Weights of a small transformer language model.
Size: 10 layers, width 384, 4 heads of 128, MLP 1536 squared ReLU, vocabulary 8192.
Architecture: LayerNorm before each block, rotary positions, no biases in attention or MLP.
Training: a variant of Adam for these matrices, 847M tokens, 2818 steps.
MLP neurons of a small language model. Each row is named by its layer, matrix (up: input weights) and neuron, and shows model dimensions 192-255. Each number is 128 + 32 x the weight over its row's rms, rounded and kept within 0 to 255.
Before each neuron's rows, "fires after" lists the tokens most often just before its 100 highest values on Wikipedia text that the model never trained on.

fires after: "1"
L3.up76 [118 121 149 150 179 132 164 108 182 175 141 160 162 151 114 140 128 126 137 132 125 127 135 137 139 108 105 178 165  76 104 103 112 135 150  82 126 123 161 127  91  98 145 143 131 122 115 151 146  79 157 112 166  96 108 125 145 160  67 107 159 169 170 119]

fires after: ".", "–"
L2.up1166 [150 105 109 159 161  94 139 144 158 131 116  99 195  83 137 124 172  87  93 104 116 109  91 182  77 104 142 114 128 123  91 114 162 172  91 147 140 104 122 135 168 143 171 128 119  75 121  96  98  91 127 117  85 100 114 160  87 131 136 137 133 117 187 145]

fires after: "–", "1", " February ", ".", " on March ", " "
L6.up959 [132  92 106 127 145 166 137 134  88 102 127  53  75 155 152 146 165 172  79 101  94 118 105 162 150 196 147 129 121 128 124  90 164 180 141 112 138 103 114 148  88 110 117 121 183 154 108  88 127 135  67 149 167 103 162 162 117 111 138  86 107 132  50 123]

fires after: " in ", " In ", "- ", "In ", "–"
L6.up1223 [147 161 115 160 173 162 120  59 146 124 188 108 122 132 108 124 102  79  69 169 144 169 111 144 135 130 181 129 127  69 119 119 144 159 144  88  55 151 116  92 115 134 154 147 119 189 110  83  93 148 160 144 109 117 111 116  91 148 151 151 147 156 132  51]

fires after: " (", "% | ", " | ", ") | ", "4"
L3.up1060 [106 160  91 127 157 126 194  82 179 112 124  93 126 172  62  98 158 105 147 102 125 173 129 124 140  90 135  76 116 203  80  96  61 215 151 121 106 136 160 120  98 105 135 141  80 119 102 170 176 122 110  98 100 176 114 215 113  84 101 172 155 116 192 172]

fires after: "."
L6.up271 [152 126 109 131 115 110  67 102 153 167 137 168 181 129 140 116 107 147 135 197 138 127 123 169 102 143  86 137 119  96 144 162 183  81 142  86  88  89 130  89  89 175 107 114 155  81 126 154 133 105  90 162  94 159  75 141 118 133  96 160 138  69  62 122]

fires after: ",", ".", " ", " of "
L3.up172 [158 161 141 142  98  67 102 131 139 119 152  86 135  75  80 138 145 117  87 150 124  78 104 105  80 167 111 113 145 116 111 148 116  77 133 124  78 109 144  90  87 180 152 144 100 197 115 144 154 114 147  93 135 234 147 105 140 154 134 180  72 185  91 126]

fires after: " to", " can", " would", " cann", " will", "ed to"
L6.up1462 [174 125 151 138  76 149 122 114 124 101 155 136 116 122 114 119 167 157 130 145 145 132 128 126 145  95  98 137  92  79 153 118  78 170 120 159 100  55 145 126 115 118 150 140 106 139  93 119 116 168 183 143 102 159 116  87  78 139  65 128 187 124  97 125]

fires after: "1"
L2.up1253 [167 111 113 144 128 136 190 110 111 124 134 156 117 121 141 116 128 114 159 172 145 129  50 129 123 173  16  96 178 104  49  89 161 198 136  93 117 139 135 151 166 152 154 158  68 137 129 160 156 119  96 155 171 100 129 135 171 166 133  91  89 140 101 113]

fires after: " | \"", "\n\n", "\"", "\n"
L2.up785 [184  62 149 155 105 159 136  98  83 147 141 136  89 110 167 118 138 101 124 112 141  85 131 117  69 118 146  90 162 113 146 166 110  89 121 150 138 133 111  67 155  85 116 178  85  56 104  90 142 126 156 134 106 158 159 133 194 134  99 104  83 152 193 101]

fires after: ",", "2", ", M", "1", "0", " | M"
L3.up1030 [176 137 117 227 110  77 144 185 157 127 108 120 100  95 171 103 194 128 158 158 190 132  68  94 171 141  99 127 204 158 112 147 147 158 137 141  57  90 124 118 149 110 139 180 127  84 101 142  74  87  79  73 171 166 126 114 139 116 101 138 100 161 176 145]

fires after: "===", " ===", ".", ")===", " ", "===="
L6.up1101 [152 158 128 139 113 184  97  81 175 131 150  90 136 156 112 133  81  87 141 163 152 151 126 106  17 116  97 161 136 152 110 105 109 181 115 129 152 107  72 145 129 142  80 121 104  87 121 116 134 112 156 123  78 125 133 191 130 115 172 174 160 130  82 114]

fires after: "1", " (", ".", "\n\n", " ", "il"
L6.up378 [153 125 132 195 160 105 149 136 130 174 147 186 140 119  74 168 171 149 185 159 157 140 121 111 164  94 176 140 137 126 110  79 151 128 178  67 110 110 115 134  95 159 142 157 153 139 134 162 135  90 127 106 154 163 121  96 128 142 110 114 162  93  84 120]

fires after: " |", " |  |", ") |", " |  |  |", ")", " |  |  |  |"
L2.up218 [148 110 117 146  95 120 199 113 146  68 226 170 139 159 131 135 168 160 172 127  94 106 138 131 184 117 115 128  90 128 148 137 111 122 222 158  56 121  95 117  96 125 109  69 109 108 150 168  57  96 146  59  88 147  73 140  96 112 116 127  86 119 187  97]

fires after: "==", " ==", " ===", "ualification", "===", ","
L2.up206 [101 132 128 167 123 148 148  89 132 158 124  30 139 125  51 107 115 151 135 147 132  83 100 110 134 143 220 139 116 136 109  42 110 124 129 124  83 120 128  92 109 132 145 159  63 123 106 114  72 110 123 111 191  88  96  83 105  91 153 134  91 182 127 121]

fires after: ".", " |", " |  |", " syn"
L2.up845 [147 101 103 157 135 145 156 197 186  86 157 121 108 111 117 164 119 149 138 135 144 173 140 182  59 120 126 128 139 152 139 117 143 134 144  51 114 118  87 136 223 117  95 147 141 158 102 154 141 171 111  92 136 174 140 194 121 188  96 147 110 145 131 109]

fires after: "0", "1", "3", "2", "–"
L3.up1201 [132 107 134 122 125 125  74 117 116 152 131 154  59 151 109 162 162 100 138 119 128 110 140 136 155 147 176 128 170  75 101 116 195 130 111 114 107  96 107 102  85 125  94 180 115 144 131 140 131 168 103 141 124  75 114  99 106 148 140 181 128 104 146 166]

fires after: "1", "2", "0", "4"
L6.up134 [160 108 114 167 145 146 221 146  69 146  86 161 158 122 114 144 157 115 125 121  93 125  59 135 109 138  32 131 124  86 119 155 131 120  88  54 135 121 112 132 185 197  69 137 160  52 144 160 153 147  95 106 156 196 186 137 119  70  80 157  99 107 123  56]

fires after: " to", " that", "ed to"
L6.up1179 [175 162 196 116 105 156 148  78 127 161 158 128 140  86 119 148 127 135 102 148 136 125  80 119  72  46  97 119 138  98 144  81  92 151 137  98 118  98 105  78  75 158 162 141  71 101 142 178 109 153 136 140 143 160 148 117  83  97  38 127 161  93 110  92]

fires after: "1"
L2.up903 [174 161 135 131  95  89 128  79 133 150 194 155 143 166 181 100 211 127 100 180 142 129 154  90  98 187  87 133 153 161 140  79 134  84 146  47 130  89 169 100 152  89 145 115  97 103  66 177 113  87 143  49 175 106  96 102 132 120 154 145 145 105  77  90]

fires after: "1", "2", "8"
L3.up338 [ 94 133 118 172 112  87 123 102 150 124 117 119 145 130  77 132 150 122 147 162 107 122 102 103 206 157 130  80 136 171 110 133 111 194 177  69 128 129 167  93 195 113  73 152 107 146  90 111 115 140 131 114 159 109 120 104 159 125  85 173 108 194 150 190]

fires after: "1", ","
L2.up56 [115 107 132 115 120 154 154 140 150 162 187 165 139 150 127 108 168 129 101 105 130  81 120 162 137 112  95 125 137 138  84 100 130 135 116  92  99 124 129 168  92  94 119 141 147 114  45  93  96 149 119 166 192 210 101  82 147 147 162 164  90 104  85  94]

fires after: " | ", " claim"
L2.up972 [104 126 132 175 103 154 144 136 115 125 134 130 149 140 164 130 113 112 105 143 103 174  75 142  96 162 120 127 115 163 139 167 142 125 139 124  91  54 182  93 126 102 129 209 178 178 179 150 155 171 116  32  67 116 116 123 100 103 153 159 175 148  64 135]

fires after: "==", "===", " ==", " ===", "==Career=="
L2.up1186 [ 39 150 128 184 128 164 119 115 167 105 162  81  87 129 124 166 105 138 157 168 110 179 145 222  90 144 117 168 166  56 110  44  80 178  75  79 125 152 101 106 135  96 143 183 106 121  94  86 199 174 121 166  99 153 103 140 107 169 144 153 155 152  77 123]

fires after: "."
L3.up65 [ 86 121 150 149 126 141 195 159 141 210 141 144 113  87  81 134 153 154  68 194 141 103  82 142 121 145  73 169  93 115 133  95 147 130 122  95 127 135 117 118  90 137  88  89 105 101  99 137 133 154 148 139 106 168 131  95  79 132 129 147 131  99  50 124]

fires after: "8", "1", "7", ",", "6", "5"
L2.up73 [144 137 142 126  81 128 156 158  99 124 133 156 119  86 102 146 181 117  85 144 103  92  81 116 149 172 133 125 147  92  63 101 159 158 175 142  86  81 135 121 142 157 145 113 141 122 105 126 220 133 121 126 148 157 151 152 162 105 151 173 120 183 164  87]

fires after: "\n", "1", "andidate | Votes |", "|  |", " |  | Swing"
L2.up659 [226 115 138 182  78 149 162 115 132 146 114 196  96 101 102  83  93 124  82 134  97  87 168 127 128 145 128  76 182 102 147 151 130 166 133 121 132 126 139  99  88 120 118 156 156 108 129 124 192 131 176 118 153 117 133 141 150 131 132 172 125  87 117 149]

fires after: "1", "2", "5", "–"
L6.up1106 [161 136 110 100 112 120 143 190 112  84 139 118 150 127 116 176 132 100 175 137  80 163  97 129 158 121 149 117 144 114 128  85 125 153 153  92 134  50 145 121 127 122  91 147 145 128  67  98 195 136 152 182 212 176 161 159 136 107 147  66  64 115 120 158]

fires after: "\n", "\n\n", "| ", "1"
L6.up786 [192 116  93 110  76 138 172 174 172 133 165 185 165  81  91 127 165 155 131 110 113 115 134 168 116 172  95 106 173  96 197 114 164 162 170 155 131  95 121 130 155 203 159 141 160  88  98 122 107 146 112 130 145 118 124 166  95 140 129 163 162 144  51 162]

fires after: "1"
L2.up1427 [159 141 156 154 169 186 181 112 145 129 132 167 127 111 133  91 121 178  70 144  96 159 109 151 119  96  89 149 149 132 121  97 131 162 133  47 109 158  92 111 139 105 113 101  85  93  82 127 197 107  77 134 158  91  92  97  98 167 156 147  97 152 175 107]

fires after: "–", "8", "2", "1"
L2.up1418 [145 119  96 154  79 138 125 127 121 126 128 156  97 110 105  95 150 105 104 156 106 130 147 158 107 112 128 154 112 154 149 122 147 147 171 117 157  77 117 148 110 199 130 112 116 102 102  83 158 137 139 148 149  97 140 122 146 129 169 113 166  55 148 111]

fires after: ",", "36", "4", "6", " $"
L3.up622 [191 126  97 133 126 118 139 171  89 115 108 141 111 107 117  92  99  85 103 130 156 136  49 147 147 112 146  99 171 158  37 123 110 157  96 140 108  97 154  94 121 127 149 184 136 124  92 142  82 113 113  98 125 205 119 115 173 140 122 186  77 182 150 192]

fires after: "\n", ","
L2.up50 [ 92  67 176 193 111 130 191 157 152 108 147 150 163 167  93  87 137  76 124 148 184 110  52 181 158 129 158 137  88 123 156 102  99 125 110  98  47  94 161 128 139 141 153 109 130 107  50 125 149  92 156 139 109 152 132 158 127 133 139 105 125 167 137 120]

fires after: " | ", "2", "1", "| "
L2.up165 [106  96 108 123  66 118 105 137 164 134 161 126  84 136 149  83 145  94  78 128 104 136 117 114 153 179 124 135  98 152 124 160 147 150 144 136 124 106 172 150 140  72 123 121 151 150  87 148 111 140 166 171 153 172 125  96 171 129 144 177 156 114 136 148]

fires after: ".", " |", " |  |", ")"
L6.up869 [187 156 161 113 130  96  75 108 155 185 120 190 150 139 169 157 160 127 104 185 142 154 117 158  80 173  83 134 161 110 109  85 201  94 127  99  95  68 106  89 159 112 103 134 106  88 135 148 158  88 125 147 108 149  90 122 114 152 109 178 111  78 156 126]

fires after: "\n", ",", "er"
L2.up72 [ 79 150  94 120 111 113 114 139 130  74 153 140 119 125 194 119 116 169 139 110 125 101  66 149 141 148 138 110  60 119 111 146 215 137  93  89 137 162 124 121  54 114 160 214 145 142 123 121 111 145 111 137 106 110 141 106 162 128 129 161 102 164 177 123]

fires after: "2", "1", "M", "U", "port"
L3.up469 [109  90  58 143  97 135 125 189 123 135 123 156 149  95 134  71 137 169 158  91  98 155 126 195 151 232 135 109 109 155 134 104 106 223  87 129  83 107 141 108 107 172  77 183 150  90 142 118 110 106 136 131 150 124 149 168 113 109 128 161 143 117 133 116]

fires after: "1", "2"
L6.up559 [160 146 116 180 116 109 131  82  92 156 161 104 110 111 140 122 166 166 108 164 111 174 136 133 141 119  99 103 160 158 156 103 145  64 150 138 141 128 112 101 102  61 182  88 135 183 157 141 152 137  69 191 139 101 125  91 128 136 135 128 164 121 142 116]

fires after: " |", " |  |", "-"
L2.up177 [191  84 122 134  71 150 189 119 157 165 113 101 114 104  96 136 114 128 100 140 131 138 111 171 188 135  86 181  75 135 112 170 190 103 160 171 127 108 147 104  85 153 164 146 133  88 158 120 105 153 146 131 141 150  77 148 125 148  96 115  96 124 152 101]

fires after: ", M", "2", ",", "1", " | M", "0"
L3.up1123 [135 140 117 192 182  68 167 151 186 141 146 110 137 167 125 101 152 103 143 122 180  93  83 111  60 127 116 113 104 159 129 134 101 124  99 148  79  78 127  96 154 151 107 178 153  45  91 110  85 122 103  89 106 213 163 148 125 102 110 117  90 140 126 145]

fires after: ".", ":", "==="
L6.up327 [166  90 152 143 103 145 116 195 134 103 152 115 103  87 132 105 138 114 175 146 142 161  93 175 112 117 134 146 206 118  99 152 125 140 156  97  96 139 114  74 114 184 156 106 145  69 145 121 176 128 120 104 105 110  74 184 185 158 103 139 120 159 164  74]

fires after: "2", ", M", "1", ",", " | ", " | M"
L2.up370 [202 149 127 208 173 134 155 136 178 115 175 204  91 138 151 119  99 101 172 118 137 144 109 101 134 135 101  74 139 124 116 131 116 145 113 108  99 130 146 140 126 132 117 142 155 103  57 137  95 139 106  92 137 148 158 186 156  97 114 162 140 109 142 169]

fires after: " on ", "On "
L6.up1251 [173 139 153 129 153 134 161 165 189 109 100  57 147 197 146 160 141 143 106 203 150 137 126 108 116 107 177 121  98  99 116 126 126  35 185  96  82 105 100 121 116  99 172  94  79 108  79 111 109 123 136 121 146 111 133 162  64 153 142 212 144 149 166 104]

fires after: "–", "2", "0"
L3.up1035 [131 160 127 148 138 148 230 125 146 152 131 132 113  91 146 101 157 124 140 129 121 151 115 106 106 109 151  96 140 126 107 129 108 159  84  93 102 143 141 138 162  93  81 165 114 145  96 136  84 125  63  84 140  97  77 116 154 169 147 156 122 127 132 156]

fires after: "O", "C", "P", "A", "R", "D"
L3.up1448 [ 89  43 162 100 180 134 170 112 110 161 159  56  92 151 109  44 130 106 134 159 100  58  99 139 141 165 116 123 101 113 149 142 201 106 110  94 136  74 177 120 169 109 142 123 120 112 193  86 104 129 159 121  64 145  84 113 138 120 173 111 101 123 148  70]

fires after: "\n\n", "\n", "it", "O"
L2.up1421 [122  96 142 176 130 179 161 129 131 119 136 158  85  80 147 147 151 114 127 167 100 117 143 115 139  95 145  99 156 150 150 128 138 178 183 116 118 101 170 128 106 131 137 164  62 129 115 139 110 139  98 146 105 134 176 166  60 187  53 201  86 106 155  54]

fires after: "\n", "1"
L3.up1439 [142 127  95 153 126  95 150 107 136 171 129 154 184 129 160 166 104 127  93 117 140 119  77 106 118 171 124 147  73 151 120  61 124 147 193 105 145  97 103 130 120 164 107 149 149  93 106 127  92 150 127 135 114 145 158 135 115 134 162 124 131 174 119 127]

fires after: "–", ".", " Car", " B", " Ed", "ar"
L3.up555 [ 99 147  70 147 161 149 123 101 206 134 135  60 118 128 127 108 142  51 177 130 125 136 149 213 125 107 103 126 102 190 130 140 131 197 158 124  70 130 110 140 130 147 183 111 150 114 132 151  81 107 115  98 140 114 202 156 101  53 174  81 170  71 122  94]

fires after: "–", "4", "-"
L6.up631 [130 158 126 183 135 163 180 166 131  88 129 167  96 123 159 124 150 113 115 135 174 157 112 173 163  86 121 189 129 185  78 119  70 166 100  63 145 113 130 146  89 167 149  98 167 129  66 163 112 134 109  86 105 114  16 160 151 102 156 129 105  56 155 173]

fires after: ".", "===", " ==", "==", "==Career==", " career=="
L3.up1142 [ 86 120  99 193 117 153 133  92 118 149 156 162  82  94 173 164  68 122 133 176 115 175 177 179 104  99 173 190 185 100 127 105 156 119  86 102 139 128  56 137 125 123 113 124  56 139  98 120 146 112 133 111 142 167 117  95  79 144 126 113 148 109  99  98]

fires after: "–", "-", "10", "3"
L3.up180 [ 78 139 112 203 138  96  80 129 129 106 151 168 121 153 115 126 181 125 127 127 114 166 164  92 113 156 147 130 144 124 118 126 154 139 114  60 123  67 113 112 112 106 108  68 117  85  89 135 163 124 132 140 105 142 128  96 127 128 149 171 102 131 145  84]

fires after: ":", "8", "2", "7", " Count"
L2.up1366 [123  70 147 118  91  82  97 168 149 135 105 159 157  68 115 159 137 147 195 172 123 109  99 154 147  40 151 150 154  63  90 142  97 153 140 135 175 163 119  82 138  74 140 150 102  53 128 117 107 177 126 166 129 186 114 153 122 149 131 160 124 192 170 115]

fires after: " in ", ", ", " (", "In ", " September ", " "
L6.up1391 [162  92 151  96 125 177  93 137 115 151 134 130 127 125 155 133 118 135 142 137 106 168 111 159 140 102 115  96 124  75 114 119 159 106 167  97  79 115  76 145 155 121 131  66  82 129 105  83 117 137 170 148 145 154 135 152  86 137 132 153 169 122 130 118]

fires after: "1", "2", "pr", " r"
L3.up1218 [ 86 129 141  66 158 133 104 189 115 120 139 107  99 126 119 110 138 154 134 119 152 138 115 118 124 208  64 126 148  57 164 162 162  98 161 129 131  88 174  78 155 122 101 103  96 154  81 149 147 141 140 135 138  90 111  89  86  85  75 131 126 122 134 125]

fires after: ".", "′", "7", "8", "4", "5"
L2.up1479 [165  97 136 166 143  77 236 108 153  85  95 111 127 125 155 176 135 127 105 183 138 129  62 156 118  71 177 148 148 117 135 214 100 177 104 141  79 108 108  59 111  99 134 171 109  94  75 139 128 135 167 111 135 153 134 170 166 130 106 188 137 172 141 171]

fires after: " in ", "–", " (", " (born ", "\n\n"
L3.up972 [181 152 109 104 158 122 153 165 122 121 162 137 160 169 141 100 106  80  98 142 138 144 103 152  89 142 147 131 114 162 136  93 107 192 176  79 141  74 120 155 150 108 130  80 146  97  76 159 161 130 147 142 100  83  77 212  77  97 131  73 108 128 106 161]

fires after: "\n\n", "\n", " | \""
L6.up445 [153 118 130 111 166 123  55 164 156 118 146  96 127 107 117 131 173 172 114 141 135 139 114 172 140 118 146 153 104 154 155  92 153 127 131 163 126 123 180  65  81 142 144 144  84  97  36 149 143 136 121 139 100 112  92 157 119 172  60 159 175 115 178 106]

fires after: "\n", "\n\n"
L3.up831 [106 128 137 167  80  88 174 140 170 105 138  98 155 157 120 107 148  87 117 131 144 159 117 121  93 144 117  76  92 175 148 102 153 144 155  76 159  77 169 129  61 130 148 111 130 132  98 111  90 115 130 112 149 120 101 170 131 173 105  62 108 143  81 151]

fires after: " on ", " In", " in", " On", "On ", "\n\n"
L6.up291 [110 152 101 122 131 130 170  97 162 114 191 109 118 155 163 176 145 132 113 133 159 148  65 144 172 101 171 167 145 159 134  99 170  48 152 132  99 141 110  75 156 168 133  90 126 112 133 182  81 106 132 104 117 125 156 109 115  53 139 125 167 139 146 100]

fires after: "1", "2"
L3.up1099 [232 120 122 130 118 186 206 146 197  97 131 159 111 131 124 150 140 148 131 116 139 148  59 146 127 158 128 115 127  73 140  93 166 102 117  92  76 126  88  87 136 156 144 165 151 130 117 132  64 155  66  93 138 128 144 116 102 130  83 178 127  96  82  99]

fires after: "\n"
L3.up485 [ 74  65 146 171 107 137 135 204 140 176 117 155 143  54 112 168 144 124 152 147 154 120 141 162  67 166 107  67 150 129 127 140 153 142 124 135  95 119 127  98 117 152 111 148 133 156  82  94  49 155 127 129 119 107 181 177 107 119 101  62 124 168  87 144]

fires after: "2", "1", " vess", "omm"
L2.up13 [ 75 124 103 132 124  98  75  64 108 113 154 168  94 118 111 166 116 192 116 105  54 108  97 188  81 142 108 137 116 130 115 158 157 119 110 139  96  96 131 143  84 164  91 142 157 122 142 117 157 142 116 149 155 170 169  89 129 172 136 164 102 133 115 101]

fires after: "\n\n", "\n", " | \""
L3.up632 [115 134 176 107  90 190 145 137 160 163 114 114 151 182 160 115 188 125 140 198 187  93 125 142  35 116  93 123 104  82 110 151 157  76 200 133 156 140 113 100  81 128 125 130 115 110  81 126 126 123  81 130  71 118 178 125 105 130  31 147 120 178 113 159]

fires after: "\n\n", "2", "0", "1", "\n", "3"
L3.up774 [139 108 106 151  82 116 117 158 100 172 140 161 143  84 123 154 163 154 138  95 173 106 145  98  77 121 156 133 140 158 180 118 154  56  95 122 158  66 110  28 115 168 177 130  82 146 118  99 112 113  77 142  63 138 134 110  89 136  78 152 138 156 107 141]

fires after: "1", ",", "al"
L2.up185 [ 81 112  98 174 101 119 124 118 209 116 120 138 189  78 127 155  87 125 115 126 133 125 121 160  95  75 165 107 136 155 157 112 117 146 136  87 105 137 112 118 124 149 133  99 163 109 147 123  98 160 126 159 183 107 101 128 160 121 108 146 103 144 144 140]

fires after: " ", " in ", " in a ", "ed ", " with "
L3.up916 [170 139 151 103 131 127 138 152 140 181 198 180  86 128  77 173  78  70 117 167 133 109 138 183 107  88 147 119 106  94 174 138 127 151 162  84  52 127  93 102 104 144 119  92 109 152 103 119  91 191 161 110  78 166 185 127 166 138 139 160 172 107  69  93]

fires after: "1", "part"
L2.up1148 [129 117 160 108 149 169 167 110 115 152 173 164  65 209 138 141 130  98 167 104 152 159 150 157 152  60  78  59 124 103 133 103 119 142 130  97 100 127 103  77 101 146 128 143 166 101 101 152  84 138 143 190 123 128 111 146 105 150 149 118 128 165 160 111]

fires after: "–"
L3.up935 [120  81 116 132  78 161 148 112 104 141 148  90 135 116  63 169 190 162 165 165 137 136 168 114 110 154 106  81 119 151 207 129 157  92 158 131 141  86 155 162 102 103 125  79  79 168 120 121 157 152  90 115 167 166  88 122 175 131 126  94 110 145 119 110]

fires after: "\n", "\n\n", "."
L6.up1312 [173 148 151 173  75 174 144 174 147 161 181 178 123 110  99 163 119 169 148 149  96 111 118 141  73  70 112 163 153 100 143 135  99 112 139 102 151 113 105 121 114 114  62  94  79 163 108 136  99  57  79  75 104 108 150 103 118 181 114 167 151 129  94 117]

fires after: ".", "–", "ü", " I", " M"
L3.up535 [ 64 127  86 133 103 105 118 128 113 168 100  90  98  75 104 131 220  96  86 119  77 165 101 176 158 113 174 119 112 160 119 156 100 180 104 121 133 118 132 159  91 118  81  95 130 147 107 103  96 118 149 137  71 152 122 128 118 155  89 118 151 207 177 139]

fires after: "–", "2"
L6.up270 [114 181 133 124 109  95 106 195 112 158 225 124 142 129 186 147 136 173  71 143 164 156 106  80 131 117 142  94 139 159  69 105 147  82 129 129 128 133  87 121 176 170  87 157 149 147  92 124  93 126 110 101 149 118 105 170  95 156 127 146 173 165 159  98]

fires after: "2", "0", "′", " Le"
L2.up938 [ 87 144 130 144 173 110 111 131 125 163  94 139 106 134 135 116 121 130 133 136  73 159 105 111 128 161  82 127 117 191 131  39 121 114 114  81 102  70 119 139 141 152  83 179 194 169  90 123 116 109 144 168  93 151 193 158 118 124 119 129 143 165  88 120]

fires after: ",", " critic", " | ", "lect"
L2.up994 [163 155 168 122  79 120 158 116 128 160 102 138 139  61 184 116 114 133 174 165 136 107 128  98 155 146 139 130 153 161 135  92 165 150 124  74  82  50 135  87 107  61 136 165 183 138 137 161 142 100 147  86  81  94 175  87  85 133 157 127 152 105 146 195]

fires after: "2", "\n", "| ", "–", "- ", " "
L3.up655 [119 158 126 186  92 202 152 155 165 153 120  77 144  52 127 112 183  76 194 131  95  87 121 166 123 126 116 108 113 118 110 126  81 154 127  70 111 129  70 124 113 105 115 125 186 173 125 131 114 146 109 132 127 159 145 161 117  73 150 145  74 182 153  80]

fires after: "U", "A", "R", " IS", "P", "K"
L6.up977 [129  96 143 138 140  68 182 221 124 114 107 108 101  97  57 109 117 151 157  98 117 103 118 124 126 165 130 127 162 146 159  83 132 116 118 124 140  84 111  90 149 127 116 104 145 119  73 136 128  73 119  97  80 162 158 146 177 185 138 101 120 139 147 151]

fires after: "1"
L2.up1132 [136 112 107 115 155 161 209 107 143  91 112 107  72 102 102 118 126 175 124 145  89  89 137 186 121 162 121  77 144 131  89  71  98 176 159 125 152 115 106 119  74 107 153 131 142 132  98 129 178 129  65 135 164 123  45 112 177  90 123 116 144 144 159 113]

fires after: "\n\n", " list"
L3.up333 [125  43 108 182  77 120  71 183 132 114 231 112 150 122 169 165 172 121 190 174 123 107 130 147  93 193 100 158  87 124 102  83 163 128 113 150 124 128 194  78  70 108 148 111 166  62  97 144  76 106 171 158 159 151 128 190 172 184 125 105 103 142 115  99]

fires after: "1", "2"
L6.up1055 [ 68 180 130  96  86 166 119 234 101 115 181 150  91 163  78 138 181 187 102 108 169 125 121 147 142 181 136 100 124 145 103 119 105  69  81 113  96 110 153 152  85 152 141 192 175 122 114 133 149 150 133 103  80 129 139 134 143  75 116 179  86 138 163 119]

fires after: "2", "1"
L2.up41 [150 145 125 149  90 110  76  93  96 119 121 158 113  78 102 139 111 114 120 111 141 125 100 102 104 145 101 155 109  80 146 136 160 107 133  93 102 122 128 156 112 144 183 155 154 152 104 163 153 140  63 115 160 154 146  86 120 126 141 136 145 123 198 138]

fires after: " |", "|", " | ", "|  |"
L6.up599 [118 100 103 202 185 187 172 150 182 141 183 192 143 141  80 158 177 122 120 129 138  93  94 127 123 105  68 157 109  86 109  74 163 108 173 152  90 110  90 104  75 150 124 122 155 124 147 154  90  68 124 131 143 115  97 137 120 153  86 114 150 160 136  87]